Weights of a small transformer language model.
Size: 9 layers, width 640, 10 heads of 64 (5 for keys and values), vocabulary 20486, 67.3M parameters.
Training: a variant of Muon for these matrices, 880M tokens, 6874 steps.
MLP neurons of a small language model. Each row is named by its layer, matrix (down: output weights) and neuron, and shows model dimensions 442-633. Each number is 128 + 32 x the weight over its row's rms, rounded and kept within 0 to 255. Numbers have three digits each. A neuron's up and down rows have the sign that makes its largest values positive.
A block is one neuron, or neurons of one layer that tend to fire together. After each block is what it responds to, as a language model described it from the Wikipedia text at the highest values.

L2.down41:191191097134114143154149115129190109162129178107137121122130096121109146137119157095129154199097137148136141129121174132098139153132151133165090159139151192136143092081098100113099119138099151114157084093126134181128138051102109105108119132118160090094063092134122091129120101095121109107173070171146133132144136112142144122118148083122118076134161186148083082167145094124149111130138182123092093137170161134169143131149159111124071155096108129146059120162099105111125153130143106166123091188122159120154139193105128120116117119102129158166150113160089154094106127074119130093
L2.down69:172140079107166170075172108181092177137152101156131141169145089120135145151124159097156042093129181146137086129147169149115103178213197090149167137111100102155116135095134110139122099119201126152140111117077127138130152108122101131111186149135167124156132142138092094180104125154123033095171081119099153164178109111090091189104153118139117134154084182121214102133119148055150166221076124108131133108123134140116107174120147144105169158171143135171118134117081140137122168073116167089133162127163150171102109146105157132132145171048116132168119116153113115121139134078161117153
L2.down139:104112076094095083122108125165145135106044155114129101089137110136092149157148127143166118105139121103165159161139137183117179153130093162106116109214083185099123082153149089109145137159191118155105094199075152081149132109155153140107121154050154122107115117157132124148075156080141093105156144101168131171194065152097148121158183118109138090120169132160143136113104114109084156116098161115086103112099137137114191100156118124093130153078140143135162112135146167117054094131116104055072116169177117077154139143130180143113124159104094129155148159095196107148122082093108173171
L2.down1157:148128142083191128139137096116188125096146135084101134091099085093135136155136132140105134054111163107118121110113133143119132130095131113123205135207101145177158150139102106149127103096156123116157119136168193154123108085149134153119112118121120149146071174148101163164150156155163173158118129073122095152070105124133083112080098126123123050153069175141108192162086133061114156191119101134124166107147176094109112120097115155137154089159106172152129186089094137158047086065117117103151121144166137114109116142120122088142120109177157111112121142101122122161116175128113130126
Closing ==, === or ==== markers ending wiki section headings such as History, Early life, Cast; weakly, quantifiers like each, only, no.

L4.down780:162119142153170140091104132201087099097057193125195161147099100123060100147099136109129139048202165101183103134079144164109133183123160099178159142106148151125149144106130063040159098166140127112113105173107174094125050142157133105072087119142098097139204153122111137151142097169126101125092148173124127171157086109145068082164102118070091139157122157091052088117165111135125120126089065205097140053170186115121137093121102182133128145170117144162120118151204160171088135153118158143139166127122118085133131085165195103120159120114165134151161167179115204149066115097148097121
L4.down1062:116145142110144109130127121111131165083158170126123117133087150162189094113151169138124107120129115108087130119113105111127135188123208111151175111133156093149141118144092112086107161113152138118115121117137196095138141156115112172135142135128108124113120152120122156146144107105098171063071163127133162107123120106153096153158108097099117154170133150115130141135128147170120127131167188164056101143125100138120148095121137137168106070133160133117048144089134125152122111167135149142137106155129153142143104124139132165106124101107145091134081165115174138140153112107093178114
L4.down1336:148124143137117165114160089138128196128127123087107219193158114087110125156103103172092098096103135094183117163128128104128184114104158072064127141121147087127111155102081152107162148115120117133140120161102131111144110135152104196140124150132119107140121118129151162066172149184186156122093112163143084189148145124146110103150109112144102119146127150112144116129167119137146212145089111095118156113078140058109151162137078147121149155153080085083098168114124119118119100109144121134120157159137124119120061115136157110156082152144109149150114142121157085177137113103094105084
L4.down1700:151118103094152110138110151103149114143066130136152108111136149129137120089113155124142141129100125127153145138123139129133146159098108179122140120118092087137092122120108070130138121107141140135130089131108150149144131107143110124102117157065159113125137104146105123101121150108115137119127091106117135131119095154093171112115151123114108116160167171086115112120125154098130091159127154144118122115124112120134090112131116175117127136123119153133138132113138146150138115120141102116089163117146107140095125118148122128159113118120121112123122174151084138096154139119104120140
Closing == or === of Wikipedia section headings (Results, Biography, Early career), plus line breaks ending a paragraph after its final period.

L2.down370:115155109103111128161153155161138103135117123118058099145131128149168156140184090147123131098173097141100160175069155161129180106142124067153078052126068106110096099064123175152124115112107143200162106132070106179099123094140148100103146117090175116185115085159120085106130173189075111167122124180099124085142151111128101131156163072125129136137186078143140073119104122120158125172135135142137141108196132116127176149073091126096152158138108145133148111121151128136132142165189191100115105100170113144102138093114129078208139137169198098133201141085130123137085111138115125122
L2.down669:091114114097131129116164142154148089158098144166087136111130114127087160126062143164154154087141121129119173106102090081152098179048095173075128138149131164130145103057122123119129157126161140116200108168086103119108182112009092134111131136153105211173144178167112095118108158131161154177158074137168113139159123119120125140151178157175127145091193126092164123076140113192122167127145135155145141152063134110084136096145087101167167167145094089161141101135145079158123096141114089162146123151126036125094147096165174137168126150126123131086115085064092177085107123127203179153
L2.down1247:056118134055101100147147104139108127114156071190131142149143178085131097131151154136161088174142120084145163103116118176141078128143069128139112073094084133151107125157088147134119176047118140097078112157150126088080102069169096125083150105120140110163113141134132079082148159129138107175055142111134143083180146155161061156133152144098109129170120123124158136145185156122154072117163097150096127149135106125112132131137037143080123154076153136109154070111145088106125164154132145155082119138126094104115134158109158131099131104084118132191141100135081154161065158166128124149
L2.down1684:161148140125090136165039141160123159131096119132113097074148110141146175107183113110129144113115152139103124155043101103081106097158142169101135090179160097111117162151158174148082103087107083155118101104119139140128159171095119092143162165170115122132135144078148106082119131171127151120106130094099096116116148097151127124085135152144164112111165158113135114112227084154115120110164154084141137138107070167137116117104117172094167110056152127107117184075162131101133105167122056055095103190131120101133134170189115145169107115093131128143128071102121197125151143191158171127
Second or third subword piece inside a word, often after a hyphen, capital, or period, such as D-iv-ide, und-iv-ided, U.S., high-s-choolers.

L4.down106:139114116114128203138134145131111133131094137149108126155141158109131147085122102059168132161067185167108167119201141144165145135047092114178106097115078146115132138148112108099167181176113175122141157135177112126170115135138117173124131063170112128106131117130044082061135128211107189197131191114183101123140113103106113136139082105114088141153108138108112065092124130124141071149104168106141084125137198142063118096110163165087088107143088168127125078167098093139137130119108091144143135129106129108094067099168118102110103126145151159133144130183164116186129119137067107139
L4.down1012:185140171178117129079077102128159079117157114154109120166095128141088120138085136135120115154085116112119143102143089122107137141172111130080104093109092096102140103096149129057161161154146136171059131096084091087099065129114096172120151080137158084186140142214197155164118133153178145157197180111084097127122154159103182120152084163155180087150169118153177136167097093159150079124155137110100054090133107081141177131130179145125195107099150133147095098132148055152124185112135081095109179127112102132169084166140180172093105127163083120095129077116088175137116119097172079114
L4.down1191:162099128158123155107164134122124119137132186099124128136110160159154135092077132118113139134149108073182169155130137107167121175142124132109114149081178120136143120155154116098195124084097083136183100070087145146158108225186143121090118081084101143151153156167100119099200129126145167131179075136141149154140130106160108124164116085100120152126145091142087160162116082069107158137122161139137108156088160095087146113079151123165149102127095151114198129114102172123150106105138160168085107100071189213132137102141208112159080204110109053086105102119160149205057145066187127172
L4.down1391:070101088097111165093111156100115132124133168151119073131151157095086081144154085116171157131113130136136147112066172100116081108156120140154087059179102161182069089079094115149176106196136140113137144082112145135196199147127112139160086130107172131172160143081102144157205052133133148154127104182120088118152171161116153127071090125111079180127175146109159104075135120102108078109059142096137131155149094160101098170125090113091083151208152123121157101090148113125149142142126114141111105136152048118143132129147148137099143129097165105133139136074087153122112162169132157121
Mostly "one" right after was/is in "X was one of the first…" descriptions of people, groups or places, plus copulas was/is/be/as introducing a predicate.

L2.down553:138087120097133124179156113193127109174118114093109080123129136129123096133132163162132135196145127095151117145120064089091118114081137099122102176128150106117122091104109124162140131169094083137095154157108125115120084155149150099084086128110162126132086122115119164115152166110160121138089081115147124085153069141112124134115112165117164108146148188135126168126094095094179150091083115116112142176120125146133200063171088129086118085109116145141171057113163160177088161156091107145165192096163131130187169178146125131113171092122113110169145110106139126129113062135105071105
L2.down950:168127139159063188122133148137191130137137119105088063127127167132136105155173145145099110137121116140080148119110096085177095103169123097089121153097093106125137177168138103163136123148083109134172120174128103144144161170118188074121176153084177122186133109171111145069251139139145124150140057146134169145125106147115101175138090140159104134113122146104127174152133149158217100115163128093108098100146096100114147099122099114110134132145103133160088169172178151106181123157155163171136168127137069182142118103098119136148107110180084125044184114077102155109107104138154117112
L2.down1351:107074108185099080147135080070126100154125105169092110133110135097153097166101092143097136135134071099140104099090143129149117132119130110141078135166134162128069101089108132178116127101088117197094086130111187141156140185184104085149128194131106106163089158165108164141086112124171202043166199090119124032140118116151160120105160124081141119170080089161121102144137108131121099063108150134133125126105149147158149161094116123023135142136082089088127102132173151137114088116113079159155044133188155168130049192071126094154116149185096084124171115119149143153114127179121131083
L2.down1467:112128167127106090165126096127057081171062148167180119117187109152078114094131175115133113123157125169169171106146106082159125112157144129131132100126143060087101106092127156173115086106165078188114114146099151107123215149197070081136134066151110163087103152143102088167137139165104160146122147140137121167157150137092139132142058158091099136123145106123148124122163161121081126150076111091077080068097075127159105104127131137082145145094093120118151140103183089116180089160130111126167065082145180197078142142125117156194141125140155139148134071189195125097095087121092169121
Words opening a noun phrase that picks out or quantifies a member, mostly "one" before "of" (one of the worst), also "only", "a", and reflexive "himself/herself" after "finds", with scattered mid-word pieces.

L4.down125:149094131110155078135092148151144136158116171107062078151089137193184123113185128114141192162135151144127102069096159131157125134072153123116082152132133094174177082192053134131097129167145105149083092091142177084108169099197162134114116167118152110069113157092054127075117117078150103137120139111135145131119128079158155181100129155075126159096118120168117128112175169158139221123108128112145108072157121119205090148080144158150193070078065103160129101117128117037154146129138127102071113165145138117070090088096119127079121138108103094160152119138098153088142112145140138191
L4.down349:212132096123151143142109196156137119098058087129122144197114137125133198149126150180106133129103101136168116148100126151121159109152150120142096132160080173067121132113086088113129166110135118199128117089126114122125137104126149112111170138114110129158165117170169159107056168192065108157109091140175120144062119177148119128105151130091197150107118118094162127084057117151158166123176177126145150080073110145150072155140183136136196116140151115151123098106196086110131116145163149207059084127167153173102149113163080133117163110063126128095173145110134186137130087129155122142
L4.down503:142150179113207154194124093192119150096134128121139113147111103134167139090142085068128096166145121131182102147127117156133108133146104123106103171178101114107167113088102106117104173178124121180102105124111074099069129117039071117139087133151141168102112166148074123151115137153120172075151131102094124112166079165118140146115116161133123079093138109220126149099108124075166142145140124142119176112138170158118102137123105110125110163183120123154133184116136115115114122084102093185105144133086161146087117163095119103115138155119101111173137108118094107095140173106145089116
L4.down1297:092119122104139107116152097123123101136163141137121118187103112090130070132181134143102171190150150106161136111133119155131124157138168140164115099135016131155133110119093123131130135143100131150136175081136134110166133146139194087092152166114117155110102131161079089143123156094135110070129082092070124144126112143066151145181131089140179115187216116107144133104094152043194154097090117142095164157097085142149154122148068105194144084107090114176142152202040095158103104133075133054151121166126108070104133120132125199082151087192106141103139152181141169154121055157163172130
The S in "U.S." and other tokens ending a place or country name, often before a period or comma, such as Massachusetts, U.S. or Westport, CT.

L3.down30:071112153095133134203138136131095210142098098134085108146135114070195142075091092107175115115116184083140146180135139122095072146118110089138121125098128112095116170156086125159099097113120200065141157115098096103136152151152139100152121107142205163133119138144187156160177133138138163166133105142156138112100103121103135107093147133030067173144188085112204111132110167135170166112108165143115129124148112131133128129084141144114077144177104168109116184139099122142165108130114153154081169112135075096100179086146166141138084159166102109172092129130141108134044105113131048144
Mostly the word one opening a noun phrase like one of the signatories or one likely to, often after a comma or was; also as and scattered word pieces.

L3.down526:110139149132068097132167141117119129140178090130095112119122151150110140128105150152116115176115176097120139148132132127172177129089121097159142101183080120123055117159142143113122114116132152108116090158143153156155140109103077130092142092094067171141055061104082156140148146059118137096126113126160132129120105145133135080128187117160199105149129111121144107129166149117122157133142132151143144126157116154143108147116155131154147131097133150157126137145103100113172119116091120115123142141186169138120172104092125112121056092128155077149175123113135141083075134130134121131
Closing equals-sign markers ending Wikipedia section headings, as in ==Early life==, ===Reception===, == Controversy ==, plus occasional line breaks after sentences.

L3.down766:120147105106147164152158174157168113130149154160076097118085141156179114113139105147099184039149109049138130105108093110082160107160086146076137114140141137168138149104184082144152100112066089119180140131139139155146175164120144147186124172123092134124189151121112138153147123128126109097148140106169164122121126142149098080091160134144183167138143077156099161075052168182167151182175144137157184183079132119151128180132134133068131103108224130103127160116153078106160137149093072168105108164105165116144099103122156099148103074103104161128117181126172143099072206136140089068
Mid-word or word-initial "v" pieces like rendez-v-ous, cur-v-ature, V-ranje, Ered-iv-isie, plus en dashes in season ranges such as 2002–03.